MLP neurons of a small language model. Each row is named by its layer, matrix (gate and up: input weights) and neuron, and shows model dimensions 240-367. Each number is 500 + 25 x the weight over its row's rms, rounded and kept within 0 to 999. Numbers have three digits each. A neuron's up and down rows have the sign that makes its largest values positive.
After each neuron's rows, "fires on" lists the tokens most often at its 100 highest values on Wikipedia text that the model never trained on. A number after a token or word is its count.

L8.gate1022:557512534486489502521480522502516478510459474503509512565500527514471499513495528483492517490519550489538518506507466507486549440531518535455501509523521546510528512500470442515507494471502499508506506523531482492513479534504481508518503505501459472504502494479481553496495498549459461543498502522521492508541504489494544520480462503519483548465517502532505495484542465537531475486522
L8.up1022:493492511511488494479488551536507450498491492525501520465479490503493535509484537502532522461533533539453467518514533507503497514518448465496477499505512495486523490481507478457512465477504476495466515511479453451496517487542540536492484504497522486493481527522466497528451514525451533503499537476493466513513489505449479523470493503458471539476462486481486540531513516543525455555494
fires on: " which" 24, " |" 22, " It" 13, ";" 10, " it" 5, " " 4

L5.gate230:539472508501507487475461466513535500486510505535517548493490472496466492501476491494475475503497519490496480502467500501502478463511480491514510517513545469542519501498498482524537472518504569506489494475463476488474494520521492490505509504483554472516465498500488492491502546511479539514484508485490520479467525527538475526540489494470514483549472500475453479535504545509542462500540
L5.up230:523474509486517508512520455553520513535502545483508504530518501471491507491511458489479509502495485508486520511479499478463491473563490498502536486505464449486459538494443521493440483524484454492526499457528449495544532507483457518489519536525515497505530475411499521479533454451480463540497509511525537516527502522520560511506516505499526473482509499477557445506491508493509470510479
fires on: " of" 23, "," 17, " at" 6, " for" 4, " (" 4

L8.gate845:499483465501488536541472526449459499458511518532486538497472501456515526543538506474517549499491494500539516480476483478491496497519470486462526502468500472497549510504529509543478469463493499524510493495517521518520463534503511487453440523496531536521533496504475485486516532496493474536484516514502486486508488493487531505494501519520526464508521497520468489518467483530500520497484
L8.up845:472495498493512521492482469520506468483492518438488456516514478485493500506476482504480458536521487503509525475511521482498485515564542526487494462504538502515485454464484501505468499506494509471499506506505525516514508450483491513466524508489504485476501468513456509523524504492468491501515473506479482494508479508528495500460451507481521481474427497473471495486491513498538457486493
fires on: " |" 33, "|" 13, ";" 12, " –" 8, " of" 7, "^{" 5

L5.gate235:503469496455491480516530536481474482512514466494499560534496502515492511505513539456501452506499429497453505470470517465521536469502507500517536495493507505519463541459498498534521503481473522550505494509495512500501461514455484533500495524484502494524485470500528551471493499493501527493506492549533502499502560534502476456509534508503491487527524528492510520509528510527463495458528
L5.up235:504504523487483539534479517505506510513534504509512504523489500534519523476473553501493522496489503496504476465565444564492479511522483497493486495513523464499520504550478470479520529462480504547535524480540493517483522551516486507494473521482535501511489529491460511501499526503494511484499486507463503494502461514545519463483513503434524463506507486497521508525511512492498512530489
fires on: "-" 29, " of" 14, "other" 6, "," 4, "qu" 4

L6.gate403:498521472501509518481462524498516501477468492498502526518437541510490508506481499501471508522532468534491505515522497466489482472540529489499533502495480482488495524518519492521470463463494500548483468508494489449504526491493489463528493491456490452500448491506541516522522451548520478524480510502525523505481517482450471533467520479494464516497514480521502535509508486531474488516525
L6.up403:550504452534488534553461504528577519518482503494512514501489491506481496480532518471494569491515538515537467473481508447497503500455469505491499507496526525523532507492485512493497500485517518493505492505521466456527552503502512501481533529474489534515509524501473470576474485514524539489468475448488457484492537486470504525497472512497522524475463488503485525458499503497478510487465
fires on: " there" 35, " it" 21, "There" 12, " There" 10, " It" 10, "It" 5

L9.gate834:484509492523486479507479527495523489497485461479486527535497536483503554496543505485516515521512497517486546474510459509483503488475471544530520480505482457490524490489466504577492483488476543545495499459465483472490500455471500477487481521533497509538520467508550553474521486490530498513449500487495518458512538484498500504509489489527496515487485553536469524524486521494531518489508
L9.up834:495496478494459489501503520472505511489522525470484500511486474475516480504525492488500508493482471525466532496502465490486555522541488546515514495518503482494507507486481531516516484541487510488500503500493508523498504477491529498512486534526520466474493450498518502485539519448501519498505484499456491452496489470509491491504467525504508498526483484515537506517501507472506497525470
fires on: "," 99

L9.gate348:487468472459488506533496452509489552532468518545507523510529513502505499486489492530468525479512483471466460528490505482444494490519528496475480517519453487479508494537458519483446468486474498505527485505529508498487542482504527564491498505525475504519523516512509505519529492508523511467506488530523528451486477502474485504511472512518508505495549510523490460551538471476485490467487
L9.up348:530479490477491501498527498505496539531484511514464478457561487527497504510498465552510473500524466494427493514518512481454514478501542505521459455480507534483457500498456523473513498547487507512527501489504505520486499486501514477481515524527541460550525487485567515529516510481498514494542479492484474474545502493514487515566526506493458514543487456514483480462503464454476526477485
fires on: "===" 18, "–" 10, " |" 10, " (" 10, "==" 9, "====" 6

L9.gate943:487536509502496483488456510493505523475465482443499534557436489504492528516486524497462447537545518506469484482501473501518547491491525517541495483480501501515510533543497503550559532477515521547537486499517501494475488505450505510492519489479498479495529497502501533482483461483538496495533461469520496452500485530470496502503515481532506552501503524536470506505484522516517521433559
L9.up943:531496512515523501489497528541467558520513495469504470502494490469493488502495472502458521495500534479491480536519557482474533510489524485553502509451528481505528507483501495518467498513520522470449494514530514510495526504491464470566531491505525464470554489495517490486499493515518538472533526486511517549508524523484500478467481527518471571503487489525472511465489470519514534467514
fires on: " |" 35, "\n" 27, " 61" 4

L6.gate425:474513516513500512498459501429483494473506487503520551525473540508467488531456522455545498518514527500478471496502479459522552482487484544562556535519527477482502553514487472527475486508502480517471486513490467497443509477440463520484501492498475477530493481501541543510491486525514521529496493530564493470480472486515509492521477497518506497482496447519514463509476480501585471513495
L6.up425:488470477527498516512513516517494518528463520501512493538482473454519472495500497486516501533542509477477520527490467511478496482526519505480519474477550486490527507514466491504465481523488462495520470469470517538564545494513494517471473536515520486535501429486485512477454496461514518538473504459547508472528499445522510503479521508455555532520476496503553509545465494433528499462487
fires on: "," 34, " and" 33, "seat" 4

L6.gate237:482496499491520567548428494496519509511502508517502472513474496544498550494456514511474461480507530501497512505512530488493515504494485520506469516525556474476495462492475487520485553495496501513485503538496503525536500490500473545509526524478507501462449497554520511493530471494506484491484450496497512477504511539529505494511507502501469525427456494515484495494490558516521498515494
L6.up237:510476511515508499482521490517450560480515499515496534516491507470514497477485477475514471511543447498441504455507517506514514556525504579558504486505484532528464500545551476475514502522446481559494508465526517481442474527486511473507529494467477473506525500486535451505526503542493499533488534465508514493488499518514509501517510540509541526457506507485452483525465489481517522483516
fires on: "," 23, "'," 19, " at" 13, " in" 11, " of" 10, ")," 7

L10.gate955:490483514511521558533503485466505487494506492465487511539447522512491477530507545496513519492514479497483472493460497482523482533493500515486512478452460493492536511489512530509489465506522487464544498504530485476502478525497485531472515547474496515493474512529505522508480531469530520508456474481545499459537464538478545522553469521494525514519517461516511516505456497483545467534550
L10.up955:511514485520501544486490525507474477497541489496487473499498478492472489519491501481523461496503538525487471517481542479522501503483475527522536480516489526481485531490481540497435484469513517534514461553494530467495503505469504508462466565491512517514514495509517498480493503498468527506469529458479525504525480524459527487510517501476497493488522486513496481480494485491529511474488
fires on: " |" 40, ":" 11, " about" 9, " of" 8, ";" 5

L6.gate728:523516469501495491516497501499507483491448490490470511477503510514543544502496520475518489456488441511490509491496503468538521504522481519505485524524513512477492489497526492475468483478507487528513499521522475513465504494489465519531476509481521451519544535522533510486540480517501504500476433507523493519513490481486478484466520505535476486514486489485481519478471502550517502510541
L6.up728:534504472489518522499496486495504547510492491515547470487517494492498509520503508506497553476516483540515542445468507536524459539443460509551438509521460524504506524506505490508514523529455515501462463487562494507476484535527493500492507509505534487511504518494503506542515508499514497506434498499469522548539483496477523478519511500452532529496450506536508516549453493487478526485488
fires on: " of" 39, " home" 10, " all" 8, "," 5, "'" 5

L10.gate2:530531533477506556491529480493470476468518461486531472513547510470489486485466536501538550487519445493458538476491500530520479495512492531448558513476494484533501500498501480518484507485497473554511458508498521494466509511455500484509497507489458543504454493498461505490582508518452483536517488484504514491543464483537523460479516483487478476530496544513495486524517482477459497487525
L10.up2:483515565497459510481507523528531482470492508491488472534542475508525543503545504491489491525532538490497521511533505450501535515516512538550525509544525528507528442524514505500522502543503450500494549513507517531523463486503528487487523566485502543537520480497462547500477454476470513456469497485522517466513469500482497533495488492513537490538440514506482448483506486491503486496488
fires on: " a" 43, " for" 11, " |" 8, " of" 5

L8.gate335:504501504484513546463475483533517468551493472484477483515474496485534496522458518508541485509490464456461527479472489498463510457505472514508533544492494499518514512495496474515485442499536459483503478532514515467464483510493501477492501514474469477469470492489496496511469519533484498488508499454509494481512492509539499485509509479529497534517473511481442456479471487490532475458484
L8.up335:482505449492492547475508518523528510522439527513536494493456515493493492487490517500550501480505464493490517526540497485485475504515505478468556492532516505477535484477514506453480521534517493497491497493526542520483527490510528474478480521525484490504467489504484499468480492496543491564482495530464493454493510494502528454486487498503517487481451518482517512485488495515512516510493
fires on: "," 29, " and" 11, ")" 8, ":" 5, " |" 4

L5.gate665:516490533515508521499488519443458515491510469448516500519522519503502511537527517489512509512526467476488507483506474499455518519505515483523534479467464504501543455482483523508532475494450510530511480508513471489447504540483541489478521502500513559488525503511544536489478460491493493543500449525490531442540511498478518483483504494534501471490482480518528481465499498490536499497498
L5.up665:461489519515510505484494532483487511477516512479503487497498479540488486508471434502506525475508494459471463489455509494502506517491507492528516519494523485467524462543501503506533488444509496508482494536473482500464507502503538495470479495499500540510433485518546497492529501488473518478485499525511493488511464527508479490509521509487477521432473473450510520467511504492493494482467
fires on: " =" 22, ":" 18, " (" 12, "–" 6, " |" 5

L3.gate973:511548502479509515508522504500505542511483470488467543482497487529512492506528474515483482504487497513493511465484473497494516458512508489514568485491448473508500491516499513466470479509518484515507480509563465510519521469487518479487515513463507518431540509514539472468506466531517514482470483499523532470498505465461462484473454534523522475478518466501520507494507525480518463501516
L3.up973:543499477490476511488519430498513493522443527484529486525476493480531492480556500503485536489473500454500530479459500531511525517477488524493512507482472538506505488518490491488501510468550497470529514475531484545474516517512496450538495494504492491458512533477541487527469526535525511500514536482508511538488450485543493499518535533499509526487498460505483480489473507454492521546524
fires on: "," 44, "-" 11, " all" 7, " All" 4, "s" 4

L9.gate673:509535482512504551511482501497494524508469469499478522525482541465488469506507490516538485523534480488472496501518467463465517487550503522522523465472453503471495498497465462569485485510522495480505478540506462464487491495512509513484532514512476477496520515514537502462529451536535457476484510528531519490515480467446504468517490503519509462521562493514534541536512476520481472533516
L9.up673:512486448526507519417496482512498482482498519434475471472526499448473456494471477551504471497482474514467465530442502468511486491518510518485470510490480486483505473516512493470496492485491467491543475530532529536491525475492492488530516511509517502505505512499486510508558464519492551497541515542496526528540491554519479491496476494475459492489528464502544537494509457535481463519497
fires on: "\n" 60, "." 19, " |" 5, "–" 4

L8.gate140:514432538492507513533506478505489531467527464505499531539465557510477559495507542480526489507512492511472508506489490548460480516515525472525542506503492478446546515539499476516540505489506490517477473517480480475483484483523472519460502478499486529508448500497519558489517478517470513499455426508493518477496468457482534469485503479528516508499557480515515530502500490535523512452518
L8.up140:524509539521505481498498534494525532482527522443532494462496488502510498496483478525496520468503516510481550497479551472478557532505475500547487511487459500496496514508509481509520503513497495490490550494448526510545502451489471505512533481498490528458504518523469530508498528502469489476454507491497499507480489502482497543487530470486438478468492470475480506531485497512502484512500
fires on: " |" 45, "|" 19, "-" 10, " %" 7, ";" 6

L10.gate281:506504511535510483524510502504491506460511472468485538545445493482531534471470515459503462549520510504502521470514536451504511515457487526538571448511531477525526473457501469498480527534447486528487516490535504498497521523503504507473475515518504527505474512488497527479465479528504514538503489467524512493474504534516462498501529540491525499502496514491533507495438505526546517462520
L10.up281:498533468456479477531509518457506527506489510477504514491493474482504461461525514527504505496497490486535499516498485484486474499521442486516510531513513555492558471508477502497418512493504519486530488506514496516519494516482479467542517516519532514499489487522520528449486504480506505502514514505509512483457518479531531523502505458469531507502459489512497489524458480478508529504491
fires on: " and" 49, " |" 13, "," 11, " W" 6, ")" 4

L10.gate375:456508482543491486501474513518512560494479537435504507533457472472494470483501508526549541521527489486491498495481505504471506530461518526493485507467502512513507490534493475494477489484486558497532467528561458509502500530517481495483495527511488504479506502508465525548495470486523474504520488492520509457469476489493484490526496538518526529519519530512516550533493486484488542477487
L10.up375:547492502565500500559452494507460564507514524517503525508501510489479477465507455459524507482506513468518504526550497503490544467501529530495512508493487535546436547527500470527497487461523473493419503562476496489513496522482495506485507504504479494475553519539503503496482505441536504492450535491513523476478515523517489522514488475523497520511489552507495478465515495505502502449487
fires on: " |" 30, ")" 17, "\n" 12, "===" 4

L10.gate622:523505517473504504444514455502490474523498483486507520491498537494462516582525521473468525474509504476520497495517486554533518506513480466500550459482516485467500462518507534497494479501512500497467464487552498502472481490484477485496547501469455532447508476496546473490507466534502510483491475494516481494504507475434463485479521501535480537499478499501495487449451498461500489524546
L10.up622:487539519518505487489501536516532500499493476527526520528505510516504492523523461494523518521448523497543498521459504505515540542462531508521482489477528534496481469545474510506497559498535493531503472477440439545542515503487531517503510525518503530492474487532507446476502507515522500494496492505517474476515519504527493474505480550478461506567478499530486517531496533520509454472515
fires on: " |" 39, "." 16, "On" 6, ":" 5, " on" 5